{
  "num_hidden_layers": 15,
  "hidden_size": 160,
  "num_attention_heads": 5,
  "num_key_value_heads": 1,
  "head_dim": 32,
  "intermediate_size": 448,
  "vocab_size": 4096,
  "hidden_act": "swiglu",
  "norm": "rmsnorm",
  "norm_place": "pre",
  "norm_eps": 1e-05,
  "positions": "rope",
  "rope_theta": 10000.0,
  "rope_fraction": 1.0,
  "qk_norm": false,
  "attn_scale": 0.177,
  "bias": "qkv",
  "tie_word_embeddings": true,
  "parallel_block": false,
  "init": "normal",
  "init_std_qkv": 0.0449,
  "init_std_o": 0.0,
  "init_std_up": 0.0449,
  "init_std_down": 0.0,
  "optimizer": "adamw",
  "learning_rate": 0.00231,
  "beta1": 0.95,
  "beta2": 0.95,
  "weight_decay": 0.06,
  "lr_head": 0.00502,
  "max_grad_norm": 1.0,
  "warmup_steps": 319,
  "schedule": "wsd",
  "decay_fraction": 0.895,
  "decay_shape": "sqrt",
  "final_lr_fraction": 0.1,
  "batch_tokens": [8192, 16384, 32768],
  "max_seq_len": 256,
  "doc_mask": false,
  "train_tokens": 115100000,
  "max_steps": 6731,
  "dataset": "wikipedia_en"
}
MLP neurons of a small language model. Each row is named by its layer, matrix (gate and up: input weights) and neuron, and shows model dimensions 0-95. Each number is 128 + 32 x the weight over its row's rms, rounded and kept within 0 to 255. A neuron's up and down rows have the sign that makes its largest values positive.
A block is one neuron, or neurons of one layer that tend to fire together. After each block is what it responds to, as a language model described it from the Wikipedia text at the highest values.

L5.gate52 [118 133 116 134  95 140 184 135 140 101 163 103 133 173 194 119 148 137  81 102 102 103 133 151 136 175 102 120 156 111 128 152 117 169 148 177 126 191  74 131 104 104 132  70 111 161  63  88  97 157 104 214 128 171 107 120  42 156 180  64 126 108 121 117 106 180 122 155 185 168 101 152 157 120 139 157 149 139 129 176 171 139 145 144  99 167  98 152 107 195 137 132 118 145 107 102]
L5.up52 [138 164  97  88 106  76  87 120 123 174 138 151 140  95 155  51 137 132 167 158 164  99 117  85  79 122 143 124 135 124  64 188 119 108 108 153 139 145 104 102 168 143 108 150 153 163 115 147 109 139 103 163 135 151 149  81 100  97 180 138 104 121 137  98 153 108 183 114  50 121 171 120  89 120 160 110 143 175  92  26 155 138 130  68 148  81 131 116 159 137 152 165 166 121 110 160]
L5.gate102 [131 176 128 116 130 153 185  90 184 143  62 170 112 177 146  24 107  85 156  88 171 109 154 125 135 152 149 112  83 123 147 139 194 134  44 153 121 149 103 157 128 170 156 130  95 126 177 123 160 147 106 132 136 156 163 169 121 156 199 116 160 157 119 151 136 191 103 155 138 146 142 160 112 127 132 166 173  87 101 155 144 155 121 145 105 126 110  72 171 160 147 152 133 166 135 137]
L5.up102 [ 96 121  98  89 103 191 158 107 179 143  70 111 115 140  94 165 126 186  93 171 127 160  64 182  83 159 119 109  75 146  67 110 132 120 137 101 114 121 119  89 141 124 138 124 118 129 137 154 151 107  80 151 120 118 125 123 146 156  99 120 126 140 169 114 134 173  96 131 140 158 186 156  87 159 134 100 130 126  92 120 116 142 138 137 190 142 129 166 122 170 173 177 148 102 203  82]
L5.gate123 [127 108 105 118 153 115  97 119 145 161 149  86 112 104 183 112 164 108 123 157 153  85 100 121 149 160 110 139  94 154 107 130 147 106 154 100  97 131  72  61 140 117 160 162 147  99 128 144 109 167 174 110 120 127 135 137 142 108 137 166 124  97  96 145 100  79 156 148 121 129 135  62 130 145  68 133 122 162 119  74 130 151 151 181 151  28 111  85 116 121 109 142 131 130 109  28]
L5.up123 [132 131 149 163 195 155 179 108 126 105 104 124 153  87 141 134 114 150 141 165 127 132 110 153 150 160  93 115 126 121 123 122 123 150 111 213 126 107 125 122 157 236 120  78 115 133 125   9 146 110 178 101 113 116 181 113  81 122 196 121  99 106 155 103  53  97  82 116 136 114  81 121 175 141 151 126 124 133 148 170 103 207 167 224 177 121 100 124 133 168 152  83 130 162 138 158]
L5.gate211 [123 147 144 131 133 140 124  95 201 106  48  41 137 140 169  72 137 163 123  86 172  47 110 103 137 128 155 110  97 117 114 142 159  68 140 153 102 111 157 148 119 186 110 123 161 145 106 113 128 123 122 167 167 103 146  94  77 161 150 126 109  89 142 135 106 121  70 131  98 154 119 113  75 134 163 124 177 101 152 167 162 117 114 165 128 131 126 114  86 188 186 139 163 187 109  88]
L5.up211 [ 74 114 129 137 210 169 163 127 127 100 143  59 149 143 158 171  94 102  81 132 163 120 154  63 127  96 140 119 128 194  97 146 133  87 160 167 141 114 146  87 144 165 108 136 142 128  95 107  94  75 121 137 140 133 145  75  70 131 155 115 166 138 134 171 142 144 105 169  97 177  67 128 109  96 117 101 162 172 104 120  55 131 162 181 112  72 123  99 142 154 115 160 122 124 123 138]
L5.gate213 [161 124 150 101  97 152 118 197 137 110 109 118 182 186 210 148 129 119 139 112 106 125  83 118 108 118  86 123 117 141  68 126 143 101 186 132 101 129 145 124 130 132 185 151  84  77 116 129 175 137 114 155 124 124 108  67 111  99 135  98 154 162  79  76 132 137 128 170 142  90 178 137 158  79 203 123 191  60 121 217 121 119 147 105  49  74 145 135  91 105 143  88 127 141 125  68]
L5.up213 [ 64 178 153 160  99  98 142  99 128 157 121 127 199 148 153  66 133 165 189 114  99 162  94 123 120 149 153 127 132 180 119 172 196 147 169 150 123 114 146  73 140 108 165  93 194 141 127 180 172  79  91 140 158  82 165 122 142 156 103 173 167 110 132 123 189  64  88 163 147 144 150 117 135  90 140 137 146 174 111 143 158 117 146 114 123  72 155 105 143 135 141 162 142 110 105 139]
L5.gate235 [ 72 158 134 138 101 121 111 159 176 117 172 185 129 193 137 109  69 119 145 172 160 201 130 160  78 146 121 149 108 120 158 146 177  74 114  98 118 183  87 198 181 126 159 125 112 142  98 147 118 113  70 179 229 160 112 105 136  85 159 142  92 117 132 125 171 168 131 181 144 120 119 112 136 120 102 138 117  87 135 143  91 158 157 148 108 125 100 128 130 121  87 135 107 164 135 182]
L5.up235 [126 128  92 147 119  98 100 121 140 156 115 100 103 118 187 131 134  84 176 136 145  93  87 134 142 201 135 128 128 116 134  95 167 151 162 167 148 170 126 128 146 155 170 124 118 153 129 200 109 108 140 143  94 146 117 135 111 143 117  88 200 145 140 134 154 113 184 156 154 158  84  59 126 130 167 170 128 152 122 130  78 149 135 163 103 219  84 119 145 113 138 230  89 152  91  45]
L5.gate326 [131 203 128 138 113 116  86 126 127 137 134 190 135 152 113  95  74 105 144 110 116 132 155 153 125 194 117  81 125 102  83  58 138 154 194 179 133 131 130 118 106 164 138  96 110 142 137  64 147 120 158  89 168 133 113 158 152 164 102 145 155 142 113 140 142 107 133 208 100 192 121 106 185  91 126 179 171 188 124 155 171 139  92 125 128 157 105  97 137  76 150 135  94 103 145 114]
L5.up326 [126  50 180 133 101 115 123 130 130 186 141 148 156 146 120 102  70 139 133 199 125 113 162 172 122 151 106 154 130 152 120 149 147  88 118 145 154 152 133 106 103 132 168 148 170 155 111 151 181 153  68 140  90  83 112  95 115 117 152 118 130  98 152 129 103 168  88 103 143 140  88  93 119 157 195 140 217 138 113 121 145 143 137 178 152  84 110 151 106 139 182 118  38 142  45 148]
L5.gate366 [ 49 167 215 141  77 134 145 144 154 111 126  88 149 105 142 177 185 158 181 128  52 133 169 138 137 118 160 112 178 119 138 159 149  49 140  92 120 187 118 145 226 149 156 137 147 110 163 132  56 116 126 163 156 156  73 190 164 166 168 150  82 121  84 161 175 190  79 135 109 131 111  96 126 171 117 123 145 111 117 136 150 142  93 134 196 113 107 153 135 118 150 134  97  61 127 101]
L5.up366 [159 188 167 104 116 139 155 176  75 103 161 122  77 101 131 134 222 111 161  97 102 101 160 116 106 170 151 132 112 121 127 162 165 106 154 206  86 162 132  93 138 115 119 122 106 114 158 119 141 183 182 140 130 104 132 168  87 158 108 121 166 160  95 133 100 142 129 170 147 118 143 114 176 109 124 164 143 138 141 128 184 148  89  95 146 128 132 128 136 141 125 164  90 144 148  60]
Mid-word subword fragments

L9.gate32 [118 205 126  66 158 105 104 106 158  99 140 105 128 161 116 148 158  78  97 127 163 123  86 144 100 163 165 131 149  76 175 134 187  50  91  59 150 162  78 135 150 138 109 129 148  88 196 157 120 134 124 146 149 108 125 139  99 146 106 112 113 140 114 125 147 100 149 151  48  97 170 177 165 169 117 110 120 107 100 126 173 148 135 103 113  96 125  93 106 152 140 104 107 122 143  40]
L9.up32 [ 89 153  96 105 139 130  85  96  91 144 197 126 166 122 152 108 166 111 142 147 162 154 107 115 163 126 134 141  96 172 117 117 136 171  72 151  42 194 135 164 120  95 145 152 153 140 188 168 129  85 115 169 100 168  94  85 123  88 141 135  95  89 142 113 136 113 107 162 138  97 141 132 106 131 131 136 189 166 124 117 105 177  95 115 125 111  91 144 133 129 142 115 143  81 118 110]
L9.gate138 [131 143 140 120 194 109 149 136 131 127 111 124 102 191 184 110 130  96 123 166  81 121  99 200 141 109 116 127 168  90 158  87 113 136 142 122  88 129 108 120 192 111  84 151 131  93 126 167  83 109 145 162  97 140 198  81 131 167 132 137  68  57  96  97 164 131 118 150 101 106 163 165  93  65 128 157 102 108 137  87 138 160 116 107 137 106  95 113 159  75 136 116 114  61 144 141]
L9.up138 [ 92 151  99 127 110 174 167  97 172 130 138 116 140 116 152 118 142  81 152  99  95 139 180 184 135 118 151 148  78 155 154 142  52  69 142  12 158 114  76 125 135 131 133 112 118 205 181 167 161 141 123 129 190 153  92  97 159 171 193  81 103 170 142 122 144 173 115 178  79  70 129 167 129 150 144 105 142 154 129 147 123 136 180  97 161  97 184 105 136  79 125  78  73 121 163 107]
L9.gate164 [147 131 117 134 153 170  88 126 109 102  42 101 183 121 148 103 108 116  99 113 137 128 146 140  93 104  85 177  93 141 125 124 132 166 123 136 193  46 150 143 133  91 128 173 125 114 110  99 109  95 129 120 136 136 123 141  88 189 139  90 147 114 109 124 126 167 147 148 202 203 120 106 145  94 173  88 160 175 120 177 139 177 132  52 143  84 124 126 140 155 153  75 117 107 125 156]
L9.up164 [123 120 119 100 128 144 105 128 129  75   4 135 181 106  88 140 150 139 164 162 122 124  88 124  96 144 119  87 104 108 110 139  66 168 111 150 110 186 108 146 102 111  94 130 150  93 202  98 156 156  83 116 112 123 110 171 137 179 116 141 178 151  92 134 119 176 190 115 147 142  81 156 141 158 183 103 102 133 132 189 124 139 125 110  99  77 179 124 120 145 147 128 135 157 169 122]
L9.gate196 [175 186 128 130  75 149 192 174 146 114 148 123 130 131 148 139 124 107 143 148 104  78 151 137 183 156 169 161 162 128 173  89 123  76 158  77 141  95 110 137 161 105  64 132 155 104 106 121 146 138 109 161 119 105 117 101 156 130 176  85 165  26 135  77  88 159 167 105 112 103 115 147 176 122 117 113 131 122 151 148 198 116 129 138 158  80 134 134 168 128 179 147 146  85 181  85]
L9.up196 [127 163 129 121 129 127 184 173  79 142 120  77 121 108 133 147 123 178 180 175 123 127 166 193 189 206 125  93 145 106 127 117 137 123 152  85 148 136 172 103 125 122  92  98 117  93 107 136 138 146 103 168  55  90 105 146 149 150 148  81 157  62 130  67 108 151 179 130 142 143 109  97 128 119 108 133 136 139 124 117 162 157 167 175 143 137 127 161 129  92 147 165 133 123 137  96]
L9.gate216 [116 223 142  74 133 108 117 131 117  76  58  48 133 142 102 142 176 123  86 122 155  86 134 124 195 210 191 163 153 115 107 126 110 147 180  81 119  73 133  73 117 135  72 164 161 155 156 153 112 155 143 122  97 112  96 114  91 164 114 115 146  73 182 102  89 149  98 120 180 127  83 164 142 108 111 166 142 140  92 199 135 129 126 119 157 137 107 171 145 151 184 129 119 125 137  53]
L9.up216 [112 153 164 158 105 117  95 176  97 110  73  57 132 129 118 124 200 125  94 135 154 142 121  95 152 194 158 173 124 104 132 122  95 111 178  76 140 125 137  77 194 147  70 135 117 185 133 178 162  98 151 107 127 113 116 129 113 112 144 153 133  94 140  92 143 142 153 136 147 125  51 115 121  89  36 134 126 126 103 109 164 143 111 126 144  80 149  82 123 142 137 124 163  77 142 117]
L9.gate295 [147 210 111 110 125 116  96 114 168 132 139 177 157 150 141 173 129 108 104 107 122 136  81  95 195 179 118 173 138  78 168  83  94 109 142 103  88 159  78 162 140  58 163 151 194 118  81 209 107 111  90 193 123 159  41  77 137 114 158 140 137  77 137 153 139 130 164 134 126 124 117 159 177 131 165 103 149  90 120 156 158 121 138 136  60 136 156 161  62 134  96  84 176 106 138 134]
L9.up295 [ 50 135 169 109 136 119 114 126  92 143 122 137 104 148 151 177 111 183  70 141 127  68 159  96 125 139  58 149  67  86  99  77  96 129 120 117 123 221 153 107 108 107 165 141 113 144 152 117 155 159  90 127 141 112  82  93 160 101 133 156 182 158 107 118 135 147 134 189 159 137 132 114 140 172 150 108 116 206 112  97 119 148 125 133 115 121 147 122 106 121 120  78 101 110 140  19]
L9.gate318 [ 80 182 145 132 127 131 117 141 113  97  85  90 141 122  92 114 137  99 132  91 140  80 136 122 107 170 145 168  78 148 147 147 153  87  91  69 159 170  97 120 112  94 107 150 130 143 156 133 135 135 131 136 120  90 120 121 115 153 149  74 127 101 158  92 154  61 142 137  94 109  89 155 220 135 139  78 112 144 157 131 105 188 116 113 107 113  96 105 109 129 149 141 120  39 155 121]
L9.up318 [ 97 132 137 113 136 105  69 120  68 111 102 126 126 156  99 161 158 132  67 115 125  91 123 123 124 143 160 179 100 121 132 119  77  96 114  88 148 140 154 151 116 146 115 103  93 134 119 154 154 144 116 128 128 138 132  80 101 151 154  72 153 171 142 162  86  83 159 144 144  98 166 164 112 146 204 145 155 140 114 125  42 136 122  65  90 141 116  97 148  77 128 118 198 110 137 196]
L9.gate335 [164 150 130 159  90 114 127 120 137 117  77 104 165 143 156 184 154 139 162  86 117 133 109 123 117 130 126 238 143  99 112  94 125 131 140 164 116 141 103  77 176 126 176 150 206 205 101 116 116 147 193 247 168 184 134 124 140 106 151  82  84 125 137 137 161  92 110 162 144  83  97 139 128 171 141 121 104 129 103 179 102 159 121 168 180 132 117 118 136 182 125 119 143 103 145 107]
L9.up335 [147 167 106 163 154 130 127 120 141 125 152 186 156 126 183  82 165 118  77  88 128 171 161 137 146 181 133 124 118 147  95  90 108 138 160  62 159 128 115  60 158 146  89 172 109 169 109 171 130 135 130 123 136 120 127 113  85 127  53 137 100  74 107 111  97 128 156 147 146 155  69 108 133 109 143 103 154  97 143 106 146 148 102 150  85  87 155 141 147  81 144  97 107 129 164 131]
Have-verbs after subjects

L9.gate27 [ 94 136 173 138 149 161 122 131 163 107 101 121 187 145 163  95 125  86 127 102 114 131 101 121 132 143 142 205  96 158 156 139  93 129 141 154 144 137 100  79  85 129 130 126  71  86 158 163 196 116 135  94 140  50 118 166  68 185 121 107 132 114 127 126 144 166  93 191 144 115 160 143 124 124 104  85 147 151 107 174  55 192 119 180  96 180 113 169 136  83 136 116 179 115 149 143]
L9.up27 [ 34 159 175 101 112 133 176 109  49 100 171 126  82 166 132 153 107 130 147 106 179 152  82  88 163 150 189 161 123 134 171 155 140 107 112 114 156 186 145 102 151 180  97 187 162 150 129 121 104 106  74 100 168 177 124 137 125 160 111 139 131 136 111 114 119  98 156 179  66 145  75  84 146 135  72 145 156 131 148  85  82 139  96 148 164 152 105 104  97 123  72 101 100 166 113 101]
L9.gate124 [141 155 133 103 142 176 171 136 144 149 134 138 126  93 154 111 146 138  93 169  29 103 201 132 144 154 134 153 166 136  72 183 130 122 147 160 132 168 181 127 155 132 112 119 114 142 172  59 142 171 186 203  78 100 173  86 180 195 141  88 136 112 177 116 167 148  23 147 111 150 138 128  83  81 109 101  73 113 194 155 119 123 156 121 140  97  75 228 145 141 138 129 163 137 129  76]
L9.up124 [ 40 132 134 128 135 157 118 113 132 140 109  92 106 110 139 140 155 174 136 124 140 143  93 116 146 151 124 133  70 112  47 163 128 150 146 158 101 158 160 127 119 103 119  87 144 146 121 132 157 115 119  78  50 132 126 153 119 120 134 141 119 163 148 121 102  88 182 110 150 125 144 141 121 120 165 194 104 122 115 105 140  77 124 115  61 162 169 174 135 110  95 187 110  72 158  96]
L9.gate150 [101 123 178 128 130 123 190 137 158 112 127 106 149 150 153  98 164 123  94 145 183 170 171  61 134 181 155 180 190 162 133  98 114 104 205 165 127 144 122 150 100 111 129 102 180  91 118  88 121 173 178 135 104 115 126 116  96  85 217 121 163 154 158 144 175 117  80 164 166 149 125 136  99 124 153  80 138 116  98 103 132 123 122 109 130 169 163 132  68 151 184  62  92 145 117 136]
L9.up150 [111  96 170 106 134 169 157 123 158 115  95 105 167 131  84 193 120 130 133 139 150 125 129 125  75 110 184 198 135 153  98 117  98 102 129  92 166 142 143 114 125 106 211 131 165  78 120 130 106 122 178 168 150  98 112 127 132  94 180 133  94 167 168 166 114 135 111 122 149 197 170 178  71 133 162 117 144 116 117 139 137 158 114 128 162 148 167 134  78 114 115  51 177 132 137 165]
L9.gate173 [118 144 181 125 140 118 157 138 175 168 193 111 120  98 138  42   7  80 149  82 113  68 133 114 163 150 140 124  58 127 161 101 132 111  79 161 168  86 118 100 109 103 118 152  81 162 155 119  93 143 160 167 170  85 156 131 138 139 119 152 119 126 169 120 132 107  91 127  83 132 180 125 133 160 113  87  73 145  92  86 127 150 137 132 148 142 173  65  69  86 115  87 167 157 139 168]
L9.up173 [125 185 195 115 129 106 169 124  99 112 156 154 139  93 114  83 135 129 124  81 163 124 127 120 206  86 207 149 106 136 114  82  95 144 139 121 128 145 126 112 118 239 128 131  70 184 129 128  79 183  66 165  83 158 114 127 141 164 112  99  74 131 201  89 146 101  82 166 106 105 104 161 112 168 124 114 120 102  92 150  65 126 123 141 151 166 156 137  94 112 136  76 134 156 114 143]
L9.gate188 [146  89 136 130 110 141 122 103 116 137 114 205 129 111 131  65 158 135  97  92 150 113 187 125 143 113 152 153 131 170  89 166 165  99 130 165  93 117 135 143 169 157 108 137 172 108 131 173 106  45  95 122 144 158 135 135  64  87 142 116  81  91 131 125  61 106 123 170 158 173 145 173 139  88 175 116 197 164 130 167 142 173 173  98 150 162 113 187 141 130  88  84 128  94  97 135]
L9.up188 [108 205 146 129 116 107 124 186 113 119 103  90 132 123  81 112 158 166 111 151 175 127 128 154 157  92 150 129 111 102  63  74  73 103  91 151 133 117 181 129 144  70 107 129  96 123  87 121  60 115 116 140 134  66  60 153 116 121 120 158 158 112 158  80 167 130 126 131  90 130 151  79 115 152 103 164 136 131  67  71 119 141 113 156 147 126 131 130 151 111  98 133 118 128 147 129]
L9.gate213 [100 164 155 114 113 163 225 152 168 118 128 104 133 113 107 166  55 155 175 139 157 149 106 109 102  82 123 108  56  88 167 128 184 130 129 133  90  84 150  96 137  82 141 195 139 140  82  93  79 125 104 119 132 147 104 212 189 162 158 147 151  92 122 103 120 152  94 101 124 115  69  97 116 157 102 126 116 149 155 135 202 135 111  59 172 168 156  92 102 130 172 161  82 115 148  92]
L9.up213 [130 158 155  95 134 116 203  72 135  98 101 127 139 124 106 193 131 168 161 120  81 123  76 111 123 124 155 130 185 100 188 112 161  83 105 139 112 140 115  43 148 182 180 220 144 128 102 151 134 145  96 142 166 116  98 147 168 152 145 153  93 141 116  94 112 137 163 129 116  78 130 161 146 192 122 187 134  91 124  74 184 138 161  75 172 151  93 151 174 133 107 123 166 118 144  73]
L9.gate228 [121 135 165 128  82 138  78 139 206  75 112 145 140 119 119  58 154 135 134 110 178 143 182 130 122 186 126  75 132 151  52 139 126 150 111 125 133  97  92  71 113  75 113 111 155 131  89 148 176 129 181 134 137 185 140  77  63  98 150 134  62 109 126 113 173  65  90 138 158  99 112 137 134 105 103 103 102 141 175 157 113 165 134 135 213 153 101 150 172 100 123 105 142 172 141 175]
L9.up228 [ 97 104 207 106 111 117 131 129 123 122 122 131  97 129 126 105 167  91 166 133 167 203 122 113 106 170 158  88  75 155  54 139 122 107 168 167 161 121  77 107 129 129  97 132 181  79 119 125 148 170 109  83 136 130 124 111 181  48 136 134 120 103  90 139 152 133 119 129 114 106 132 148 106 134 109 153 135 180 125 109  65  88 162 124 134 142 136 184  91 112  66 114  82 127  92 140]
L9.gate407 [126 145 166 116 153 168 148 216 195  83  75 158 122 114 127  86 111 145 121 123 137 117 158 144 163 135 145  91 119  93 139 157 181  64  57 175 131 150 102  82 118 153 175  95 152  73 116 108 125 102 102 161 177  94 162 109 103 128 160  94 119  63 184  97 120 138  79 148 114 168 129  97 112  53 111  82 141 154 118 163 119 180 143 130 134 141 105 147  85 103 179  95 172 136 129 125]
L9.up407 [135 167  89 133 154 128  56 174 168  90  69 148 122  94 151  21 140 145 145 157 175 150  88 120 157 126 189 113  63  91 129 142 121  72 135 152 133 149 145  68 103 127 150 180 137 142  90 109  94  58 101  90 199 130 131 135 125 175 113 132 140  94 118 120  82 105 162 115 100 178 111 117 184  75 132 110 126 137 181 155 126 118 111 175 155 111 135 124 119 114 119  82 165 179 122 139]
Modal verbs and "to"

L5.gate8 [124 142 184 142 146 135 151 153 146 115  96 147 127 119 178 135 116  82 138 129 163 138 152 178 122 148 136 119 124 114 187 140 125  81 108 111  68 146  80 124 148  73  99 125 149 178  84 210 141 110  99 130 163 151 129 158  94 120  87 126 105 128 115 127 139  62 138 207 127 177  82 124  99 114  97 171 169 122 211 184 149 140 127  66 150 128 126 152 165  83  93 117 180 157 127 153]
L5.up8 [125 146 132 125 152 124 151 167 108 169 137  76 174 122 132 173 167 175 100 140 126 131 197  70 154 136 173 157  87 178 161 120 154  82 122 119 118 133 120 140 112 106 154 134  96 121 123 165  70 125 113 122 183 117 110  79 119 127 107 155 115  93 147 135  93 107  93 134  79 104 147 143 132 140 151 154 109 165 104  91 133 152 204 104  71 120 171 116 133  73 103 105 117 111 115 148]
L5.gate17 [130 198 132 134 142 121  79 144 108 114  90 125 125 104 110  84  60 107 140 123 103 126 154 112 118 218 135 119 144 145 145  93 117 112  91  85 157 111  93 134 152 159  76 134 133 116 146 176 117  99 119 213 160 123 111 106 123 146  97 104 113  80 123 177 105 114  99 167 116 129  73 131  48 128  85 108  95 157  84 124 149 154 148 128 132 140 114 150 158  81 174 120 145 154 114 135]
L5.up17 [136 134  84 155 143 139 109 120 163 136 139 203 122 119 151 102 132 129 147 120 108 125 113  88 160 141 138 149 195  92 152 144 100 105 154 107  94 108  96 114  88 132 120  77 129 138 137 176 132 136 170 164  94  68 151 142 132 103 118 124 126 162 176 114 165 119 137 116 176 124 169 122 124 102 118 105  63 102 115 163 193 128 100 142  81  78 117 106 128 130 197 147 110 219 137 168]
L5.gate108 [167  95 153 190 183 155  88 156 133 110 109 121 139 128 147  98 194 115 125 159  83  67 127 194 165 144 138 127 179 146  95  98 150 136  72 119 171 169 162 152 182 115  78 131 146 132 144 150  97 162 149 131 169 138 144 131 105 182  99 128 117 119 121 137 182 151  89 176  96  82  90  86 115  98  71  87  83 151 148 131 133 170 119  60 126  96  90 151 127 146 126 181 192 150 142 109]
L5.up108 [131 127 115 103 114 101 117 114 161 120 129 176 146 138  98 105 114 125 139 142 164  92 109 156 131  78 163 172 185  95  77 113 139  53 104  77 174 143 171  69 124 141 137 147 125 162  96 175  61 184 129 163 128 150 139  92 131 136 119 119  92 153 166 124 229 195 169  99 121 188 139  95 120 129 152 140 144 124 153 142  91 181 128 136 128 117 108 160 170  98 116 148 191 162 127 152]
L5.gate262 [146 111 149 162 102 124 105 185 121 113  84 128 176 137 171 104 103 122 136 109  84 149 118 120 193 112 161 121 124  62 194 133 171  68 102 155 166  93 136  69 111 170  91 131 104 108  92 131 102  90 118 138 176 127 145 143 117 165 161 100 158  80 166 133 129  74 124 160 148 106  77 127 129  97 137 110 198 104 164 130 106 143 190 126  79 132  95 119 115  67  81 104 103 132 150  92]
L5.up262 [134 155 116 156 185 136 103 166 158 134 155 190 118 197 236 130 106 154 162 113 133 115 131  92 107 148 197 107 175 170 167 157 138 135 131 178 200 140  95 109 122 172 119 108 135  88 149  81 154 159 146 146 124  99 104 168 137 145  70  90 136 114  85 108 108 118 156 128 167 116 133 143 149  83 100  21 116 153 120 159 182 107 139  89 136 126 108 138 194  86 136 164  99 117 116 152]
L5.gate323 [126 160 153 181 133 158  79 101 100 118 116 104 145 167 173  62 101 133 110  96 152 111  99 103 150 139 134 170 194 118 158 139 114 187 124 119 165 114 115  29 100 182  93 140 130 158 149 158 128 105 157 148 160 186 152 131  86 143 201  84 169 155 148  93 123 168 178 153 160 145  84 165 124 114 102  84 183 148 145 129  78 118 137  99 154 121 139 121 128 183 176 106 128 138 147 165]
L5.up323 [ 65 172 139 160 198 191 109 106 132 122 119 139 122 144  74 132 152 116 122 115 132  90 141 100  87  89 149 135  92  67 158 202  55  89 121  80 134 107 168  87 166 117  80 106 153 131  88 161  99 126 120 124 101 162  89 112  78 139 160 148 136  94 117 151 174 181 166  82 146 158 133 113 130  86 168 178 123  98 156 139 139  71 120 110 107  84 173 118 116 213 123 156 152 121 138 175]
L5.gate365 [175 183 157 178 122 109 176 116 124 162 166 152 162 137 188 124  67 162 149  93 135  96 147 138 114 125 187 181 111  71 134 130 107  62 101 116 113 122 169 141 205 153  97 121  71 144 123 119 142 181 180 161 157 128 114 117 171 165 143 128 167 115 111 159 182 142 115 118 107 195 124 121 166 153 155 145 142 167  99 215 221  99 123 151 154 141 121 111 175 130 142 145 119 131 150 150]
L5.up365 [122 135 181 195 124 103 143 135 127 127 102 113 116 125  88 147  99 140 106  52 102 119 175 127 105 117 157 105 144 114  71 163 137  88 163 144  88 106 196 106 128  65 131 152 100 166 124 139 194 110 144  97 151 153  79  66 158 116 111 114 123 150 116 148 209  95  97 134  59 119 122 125 159 167 130 142 148 114 111 132 142 140 178 146 125 113 138 171 138 125 146 167 153 123 149  91]
L5.gate406 [255 174 104 173  63 182 126 196  93 137 154  82 140 113 160 122  75 140 142  97 119 144 123 151 219  79 148 187 119 130 190  85 120 116 103 109 133 133 150 117 123 110 147 155  96 134  94  94  94 154 163 163 116 124 134 162 124 180 106 100 169 158 137 129 178 158 133 208  57 139 104  96 162 160 150 136 165 123 145 113 122 151 112 109 116 204 114 156 132 126 124 141 100  81 117 124]
L5.up406 [116 113 109 100  57 116 181 165  79 101  98 135 122  64 156 133 136 135 130 177 131 120  99 129 166 146 147 146 140 109 151 203 152 144 152 106 171 131 132 169 101 211 125  34 153 143  92 109 106 123  69 174 106 122 109 140 126 185 127 130 156 127 184 117 165 168 142 148 155  46 128  75 119 150 124 129 140  71 151 142 121 151 152 141 154 126 114 177 183 153 119 170 139 121 155 122]
L5.gate419 [180 180 157 213 134 111 133 178 152 106  65 162 154 153 115 116  67 136  84 101 158  82 104 133 124 206  84 102 124 103 186 103 109 139 138 120 231 112 165 143  94 155 144 146 106  94 134 168 145 102 145 131 173 103 145  74 114 136 122 183  87 132 133 112 125 140  63 112 122 186 110 139 115 161 168 167 148  72 139 180 111 157 139 123 173 110 105 101 117 133 164 145 161 129  82 105]
L5.up419 [105 128 168 143 170 145 114 101 148 131 125 200 128 151 102  99  95  42 111 116  89 151 127 100 138 133 130 165  96 103 134  99 107 132 191 141 100 154 144 108  62 189 129 116 110 139 134 145 136  51 133 118 150 138 149 158 100 147 130 118 189 191 112 132 111  93 137 118 163 131 113 162 183 168 156 107 149 137 153 163  90 122 137 135  82 159 140 102 133  96 142 118 137 124 153 122]
Past-tense "was/were" auxiliary

L6.gate104 [137 150 168 108 107 121 119 121 148  96  89 154 124 169 164  88 134  91 128 134 154 117 130  68 119 191 157 128 119  74 105 180 125  84 132 137 139 158 131  60 127 144 123 172 151 135  22 152 136 120 158 120 117 113 177  90 105 145 155 133 126  75 166 130 102 172 124  95 106 215  76 139 140 117 117  96 100 157 140 145 140 130 148  64 178 154 134 163  97 133 187 131 101 146 149 109]
L6.up104 [ 83 118 168 135  78 142 162 131 164  77 160 123 122 103 155 145 126  81 141 109 142 133  90 152 142 148 195 116 122 117 185 212 133 139 151 133 155 140 198 185 114 122 118  88 124 138 127 135 132 181 107 149 157 149  90 173 131 118 105 118 220 123  95 143 144 168 139 155 101  85  89 143  80 136 108 138 140 157 134 138 127 128 145 153 118  48 131 104 137 134 143 117  57 170 128 122]
Mid-word subword fragments

L6.gate380 [ 79 148 121 121 125 164 140 169 157 120 133 109 143 167 105 142 108 123 134 117 145 127 189 135 113  87 208 161  82  91 152 122 168  86 113 122 163 163 114 142 135 186 126  96  82 126 105 175  91 136 170 129 171 126 150 178 145 121 158 116 124  68 165  98 152 177 118 149 140 177 168 146 119 126  79 149 114  58 124 169  84 159 108 118  93 101 137 143 147 131 139 141 119 116 128 150]
L6.up380 [138 117 183 172 193 129  80 153 107  91 146 169 163 110 148 138 114 170 167 166  79 121 107 143 162 192 125 140 105 147 167 103 133 134 136 127 150 138 141  85 145 134  79 132 158 144  95 185 134  82 145 143  73 140 123 138  69 255 117  97 106 116 122 121 146  99 101 111 148 105 160 149 146 110 133 115 147 131 115 182  76  98 121 119 200 139  80 144  87 108 154 144 125 132 118 131]
Main verb after subject